Weights of a small GPT-style language model, trained from scratch on English Wikipedia: a variant of Adam for these matrices, 8095 steps.
MLP neurons of a small language model. Each row is named by its layer, matrix (down: output weights) and neuron, and shows model dimensions 0-255. Each number is 500 + 25 x the weight over its row's rms, rounded and kept within 0 to 999. Numbers have three digits each. A neuron's up and down rows have the sign that makes its largest values positive.
After each neuron's rows is what it responds to, as a language model described it from the Wikipedia text at the highest values.

L2.down395:504534559487489508508468512490505470487484489469487481464525522465522482495472506500530508512532498503485476499500542467502511493506509520514515498484450516525499472485515499486492505432483534493498467462497539485466476468534487468474505519515546523481527472494502481504480502508482513524509505498474460518494473507518483476493479517506475482483540488522535516551520517539491460542511512530493557498553466546503472465515518502447505527531502498449503455491519481531460516487471554495470489477530457517489429466484508558543468463461530540502498483483453515474500541503532472532509482491506518503473533526537494496497496548499520511483504549454455520555475524543465479545501466482489493515456468459537551432492514493454533496490526486520576478469501522515535497490523500
Description: Opening pieces of longer, multi-token words, mostly the prefix Un/un (Uncial, Unless, uninjured), also name or word starts like Sch(midt), Rut(land), Techn(ological), with a few whole words such as foreign.

L2.down1289:508440506517521507512497521511479487514515508499461499513496510481486492515464505456543527455554523496490514534540484525537521465495487503492524495487499462496526484435504507448467490535508523500474469522486539500483515470519492497488449522511476520512547464557467552497484522502504509472498538467527523551490512538472512493507499497527494506520558514513478483507498532502537519485494543519518509486507526474475490478505484483487513455501484517517531482522489511471507487498490523507529475446506531500514478477500483518506507502535482453506503533478473500467467500499508470520482505452489531499511526526514478478486499520484551457485484511502493456496472483476506469498520474482506492491524490509535479511522470473506472476520496477507533515533511539476533476514522475
Description: Tokens at the start of encyclopedia articles: "is" after the title subject (Vinton is, Speed Farm is), and breaks closing intro or population sentences.

L4.down58:487543455527488488522530489470481506478520466518536461437516534543507515517473487446459519524500509520447455468504481508524496495465486501506508456484491492504502514473445488513545509511489533508511523525508520556476525473484533511528519532504534517466469529457500445509511497485498498529449493504478511496499490473489497518466443459527474499504507514513498505498487520457478479486507456492461529466557472479528520516472473488479503516460501517498569472449525503488496454473527462530528508523510494512474462504497493478472466472515520511500518529539504479515483513502505479479475482506480463498493465485527488545502486518477500530507512523536506518509510456483516464495501494500519486506489493502461484500506513529516503499480466508556499532516500455495503480533536518
Description: Mostly "of" inside multiword proper names such as House of Representatives, Order of Merit, Society of Illustrators; also "in" after verbs like released, and digits or first names in tables.

L3.down483:488519490537544474471466507485529482488458502522452497471480497509539467506510504468491492469464493468504514480439542457533491516487521517490528543495475504501518486493520510465476511456504465501486502480440515500506511515498515444483506493489501504524509498468497497520518499488473527485531530503545514511501468478538520514502496490494467488515447532514499521501539494489505459521512513515521455481512488535501463489515536504513466480533492502546526481499514531473528472489484477509504514487500498508520508487477505466529505450499530491485493501512487524494464539540517550483484529517517487482557558524504542551522527460468499516515491492530476507489486481497465489526473503509478487464496451522483504507551486510477516515485504505480533497482510515472519523479525503
Description: Prepositions inside institution names (Institute for, School of, University of) and the first pieces of split words (un-released, v-logger, s-aboteur), often in lists or tables.

L3.down1242:478497497528525523549543535545466480501507507461461500495532503512524528465542500537505500530493464507484509484474517522471508537513504498494489515515539481476507479490492508522470521508481510491504497477466460474540472466529497521517486486514492526526447484500489478472457489476516499493502486450528487479525510521483531471557467468558482471476494489491483504508498515478510523520469494532520474482485483467514451505522505494468512504509520485505481499505465479529509438539515523505490525505495506506499508509466523530493487484529529486520526468504500486509526486472544543539531532514536454493498516509491511501514523510502505485482478512505468481504543550498462497532517471529513508477493503488492496363510523510501471512482495465574551468488488510517516522514519497
Description: Tokens inside or ending proper names of schools, sports venues, clubs and churches, e.g. Field, College, Center, and the 's of St Andrew's.

L2.down686:528465539528494512515495482486506485519519495482522499514492522489504523492449467508537492521456503528517517482469532492471516515478529509512519512461519542550518494540528510496489500527467489529525522532511479517506525507480493497490473556509510485548498483494496520509489523503498538498527496481498471496511444509481535509525551493485520497522490508508524490587517515490505506520490471472524477564512506489505493549520496500419494541501499475526493511456516548490512477512528498516457458539515502487475530429495465491477497548543474519483507479496527510511518517511479518516511515496549497495519540544519477515514548548477500525509455491469518522520460475493510463516474479516460478465508465554467497535501493517492496463490472490480475514531477480509495521455510505
Description: Fires mostly on "New", and on "South" and "North", opening a place name (New York, New Zealand, New Orleans, South Kingstown), plus weaker scattered verbs and nouns such as bought, scored, under.

L2.down988:512494517532498482523475520471450473490499495498489527480491528505526473500468506513493517512464504497463481484529456509517498497516509518485511477483552498515535478528571512519528525485523465508526477520482490530486473515477486522483567493509507533536490474492506490545530532503548509465485560476501485485501499511454525519498478485493514534510456541489500502522506501432482524465517477483514547508467495485497526474482515483500514535468490515524514505445565479483499529480532517483558541476520483505541501489536507501489486498483506496506546452488570528501496505539505458507515501505466468465517496494490449482519505512521475483458535554502499513483471506524488497522500491549491540457508504472471488527497516520482481524490492451497529516506544510435514477499510481
Description: Time and sequence adverbs placed after a subject or auxiliary and before the main verb in narratives, such as soon, then, eventually, later, also, still, and turn in "in turn".

L4.down325:501559513462533485519519494506526506483475473494498507459528516463522472479486478527489485490484505510494550502490532457518501498479525487513462534469477523469522534452471509516480494514489502534462537464507497484523500482548463525490498480520526481536474492522505497468516497506526483497520452467459520482487494499511493543489477494486487499496494480503477515473481532504493478548506559488482486508503538537532501496469533535503470506530513494532496491469514475457483521513491447512514472528507488494487498532476511534490453467517493502443510511495490431502476530496499533479485519515497498563463505497470472501504509473479521469522489529528466506531510507473511534495474470440512492492467520496469499404490510509481487532521444469511537528482517492485470566478534501
Description: Word-initial fragments re/Re beginning a longer word or name (Receptor, Reid, replica, Rezende, reward), plus decimal points inside numbers (96.7, 4.9) and table pipes.

L3.down155:510512479493491504497504511489506515477541475516504491513488480491499494518484529519488458495479492465494508476510529501511484507466511450499494493516499462463486515505544439499467532538504468492497519514522458495498509498515510518480487492530468471525510490529479509491472503487474462554536510514459533484478499507482554520533487544541510515514514477529538494531509518502498498473487506516516518536449558467507518490460517471517507501509533500478481485473478536492464482505546516528542499513493499501528490494527535515523516510528453500484503480508553543493485468522495523449548514496526558490503482441488467461497531500484497511517447555460495498490541497542515446459451496507489462503505491513501467453503487547493470533532515544535514484513501511468532437515460514
Description: Mainly the period in "No." before a chart or rank number (reached No. 4 on Billboard); weaker on digits and colons in infobox fields.

L3.down211:514540474508505510479499491498496525465527455535522492527525488473530486527456440504514504509501489470471488539508519505494460484478510512471515484514492525559495472466485504489545496485479482537493477505485483479499458524546527496506521511472506481520500494516531523524500535565465475533492481510515492490494509471479524472465541512489483501474511515536511499508512500504495479517548465477514532508486507504513478554519527522518511489500475482477487466500460464492479474493503503456506488455516521486485429490480479498510527521466483524490515472506501493480505518502482499533515486492521447482540532496514522484453492528460471472508529504519499497559535480523486504495547442496477537534520491520470483492537481492469491508505493495509489483515532509507496533497513480
Description: Tokens that finish a predictable unit: last digit of years like 200-0, word endings like anticip-ated, and second halves like New Jersey, gold medal.

L3.down1415:522476502508484506478542453483489487483514468517494515492479510544499508505486517489499533467509476513522503514457499501513515515509470531489533504526549486533496479529476474538495485486445462502447497457518590538500496506479443525491552505456520523494522504506473544522516508476489525513498506537460507498487520477500507506487469526511496474496500450498499471515508529507476469487533520510499524545493500535539483449487526480494467508487529508493459504526494460485523495528501468504492489507526462485465503499480493492523491482481517441482518492488483449526484505472513505515428513515510508493510496487500516477478497494487482484513531506506513504543513499502501469502564481535492505510508454518538550408533471537483517444531553495504504470530507549554512490500534533
Description: Word-initial pieces or stems that a suffix or second word often completes, such as capital(isation), quarter(backs), revolution(ary), Re(aume), re(jects), New (York), plus some plain "in" and "model".

L3.down207:523449560467553487535499500522503496522497501514530520485516503507471466432529486472507465522529503511514531502546498569472472521515543481493510523521476498477496517508538546511513501558517502477464514528476492540491548550512516523507483505472501497516480486524480459492489492515528524493479529504529461469505516494492532524485513507473480492527436499519536516487498483514478478494506481496479488536467503483537503558496515521528507490515507473506471478537505483518477475494491513522502489476506456505491497497490506521489510492528499474503481501519514492521500528421535470479498504489510554487533526481478527500504491489475499469499526438505517507499528481489490502488482509491482545452429501433517482467539486497493514507513449544469520477515445494526480557469521483
Description: Commas right after a city, county or township name and before its state, such as Lafayette, Louisiana and Irvine, CA; weaker after person or organization names in lists.

L3.down1104:512480468524486488518467548507538536496515500486532507460491513495503428485513497500475499554461511567484512491530498531534520496524488480464524478475517535494500507510517519462460498499496490552497532526517490477523484509529506517450512489500522457522522492475513459490506480520517512503480518517527511479520511529456495519466487455548492516518472493541522546541500483500451533481552516471517511492533459489475497479532526529500537456486475522501518459465543465498534486467500472440537521511484486480510516506488468489447454521493502513543512471510483515516477488532513485470468472534494518506530520489501531490507465481519513532482481476458532500501489488475503490507461484484530469477479476494514493478425500541488497512522492492520512512469480477488535489508483490
Description: Later digits inside multi-digit numbers, often just after a decimal point or comma, in census figures, election tables and measurements (2.2→4, 1,00→8, 25.→8), plus some table pipes and bullets.

L4.down1052:501499491530523467529507492506478498451467545494502510523493523474505498465493469483539501471515497483530474461515497499510478505518474504500499540500504498459482526473531528501491483514505510525487484523515507526513516525543490532528509533510461475486508513526488470534494499560551487492461480528493538505513479465487494524483478534480507507478502481544515506493495509507507459486541465487458523520529538521510505533461507486476478515515523521495497517514508479499477528471491548464491480486483514459543472511475488499451485510509484466449487490482477475449526499479466521516480507558507535469508471495498517504505499513423494501486460481532515463499531476447517501445497514542492514516491478481486478416505531493503504502496531485479465495525510489539471495447501517
Description: The day digit or the comma right after it in dates, mostly inside Wikipedia table rows, e.g. "February 21," "June 26", "April 3,"; weaker on other digits and commas in table cells.

L4.down604:523483520519472456525498448491470536523499467499481505496491494518505505542518472543482508497484477508461495537525531470478485533492508541493532561436520529527485485517539493497484472469545531483477506530461525506447452472519512496515541532477547491502463509490499512544499510439506509474499476516519490517495470532509514505499493493495502475544521519485466527534506507551481482521499515515516507488468451508506506468466486486475454507506509496490489521533514488485516479529465468515493521469501541506497476498514515505467563491508534479527510519464541508495484531501483524494524524480503505536456489478525489506473514475468494494519475510511475486551486496519506517497485466469525525430502486514461495499491479477498521523481498529515536491510499509471475461492489475
Description: Final pieces that complete a split word or number, mainly the last digit of years (201|8, 194|3) and the suffix er (review|er, murder|er), plus some song-title words.

L4.down1226:490503542516498529496525495512515465494504500520517480480493496507482474545476512488514489517503471563503512493497562486433495477505520510511520522521515484512509491507514511481474483438472541521496490486520561500484514516527527503527520518487498463502488515482508474520475500453498513442482488494515479514536500531486482502513499526512522520522486514510498552525509498514500549499451530514525486553507510505525504522510502508512515461540507493504516504496483496500484493456499539490495487481483519482509511500510543506522520470506505479523508489545517537519497481514532504553509496476554489506518466489439491473533506463504495476502540476478460513486485511507482500505455450482559492525517539513505498542549496552477528525517467454452514522505550492555491493529518465
Description: Non-initial digits inside multi-digit numbers in tables, dates and stats (7'6'.3%, 5'8'7, 198'6'), plus some word pieces (disapp-oint) and opening quotes.

L4.down867:524479514455511546519545477499488488490485495538488508480542475499538525476498512494490539526492481510539544519532485517497532476514498506493486477504488512495507517490506495487493482474492476460459558467479518484493489526541487510489487474528532555513482465464520483453508458532490474518521470505510465535487544474480495493542463506502508494469543506518486514527532500516515522484493517491528483497499464485541499466431494515518506474496556465454521465423499460520536463519501498497501434528448487480506491466494509509522528503505520465529513504486454481504504453509494499474475535491520478514511486526504523499540531504541523494461485481497492544507508508498431518547528498519483480506483507538547501532475477488524535460544482466483463539506527488475531515518530461
Description: Head nouns closing names or mentions of buildings, institutions and venues, such as Museum, House, Hall, College, centre, temples, square.

L2.down1066:518517529513506482503475504470419501528504470500495492458507481537522500543443502506538514478538540521507496516485527482491493522509557510526507500489533497492466460482487531466528502493507508495479515495508503474470483496466508531509496535465507468495497482467512474483475458510488472507473539476568475492509508468538531535496517475502501501507519517509529478476508520480536538465532484514488507496486475493473502506413517503460516531516513529497516524455458530469464500475496502479468474482513513535484496507525468485481503531480505526551489514537521481449487513483547536488514528521506475498487496500533505516512475501475491516490500477503483498466529510524475504535502471516468491492521479515489500624495554503483486464481516523514520490520487530488455502503503519
Description: Superlatives after "the" (highest, lowest, largest, best) and "High" in proper names such as High Court, High Street, High School.

L4.down1155:553538460536498513505484510515540503498506539516474475491520485506479498503499531485502488501486509464504486482522454483515493494517556480491491520523442472496509509532483526503516484477503512503472497524465492548502455503533501482505492523498481466501485497505474528493550477521532459521516522519482518500506512511472530509481529540532507480538470547505494509495488502500520514500471499511497558477472508519553550485493513480486434511466493509482516464495564505500508543517528519472520491499501493486483482504526497479472524531536525546502473519499528481500487511491454541506540443541565489468510468491464468518526501505506487508499476486502521479464485502528461503507484453504493479485488463463469528577514485517530519536469505479468501533482487506541486518550483515
Description: Period after the abbreviation "No" (No. 13, Reference no.:), colons and table pipes ending fields or cells, plus scattered mid-word pieces (sh-ar-ply, anal-og).

L2.down562:507515489488519521511530521487516493480527521478462478466516477494538498520464492501457517525519520501534514517533541461498548491516502489521483480485552470481524512496506528494507487496509473515454470529521453482497556485476494541475518493491553457486466459466506462497452474544511551484485482506507541470484496466519480480491426500525514492467468526471507499522535495507525501511529497563523497469517530555503486508457517490507507510526484507513492492485507533470497506490514475497482483452515497514473483526461476504513491495503468487492493509532541506502490490476506488475565500506541472460503456540508532541493484485472508447472494479514533495475514497488540512532508519531477501492471504529500487520468491519544545526487507488486531513534499527495517527538461489
Description: Single digit tokens inside multi-digit numbers or after decimal points, mostly 5, 6 or 7, in statistics and tables (43.5, 235, 1262).

L2.down1057:517476484494493456544474469470474529511532500468524516484487484489525473490496527501491543511485518452522517513492515480478501505489485490483514491497490490493517469485510496463514503490470482488521485475502516492522496492504507506512502494499557523478518524488527493514473500546477493479487542525486499497537490558480496484457559493492491462524483526497518522486525498488554474438484517493479474479452521488509448547502558492492521497475492502528529478462536521459493492518472520503513524491492500491495447469494487469452456516574524471553489484556500491495529506471490500502488478510509497491514574473499555513516483507490522507480530532528507504482517499498512489502487499517509517461539538492515500440459532499527444518509520558476468534483458484503485500478500515
Description: Mostly the digit 0 inside four-digit years (the 0 in 1990, 2000, 2009, 1980s), in lists and prose, plus occasional other year digits and math signs.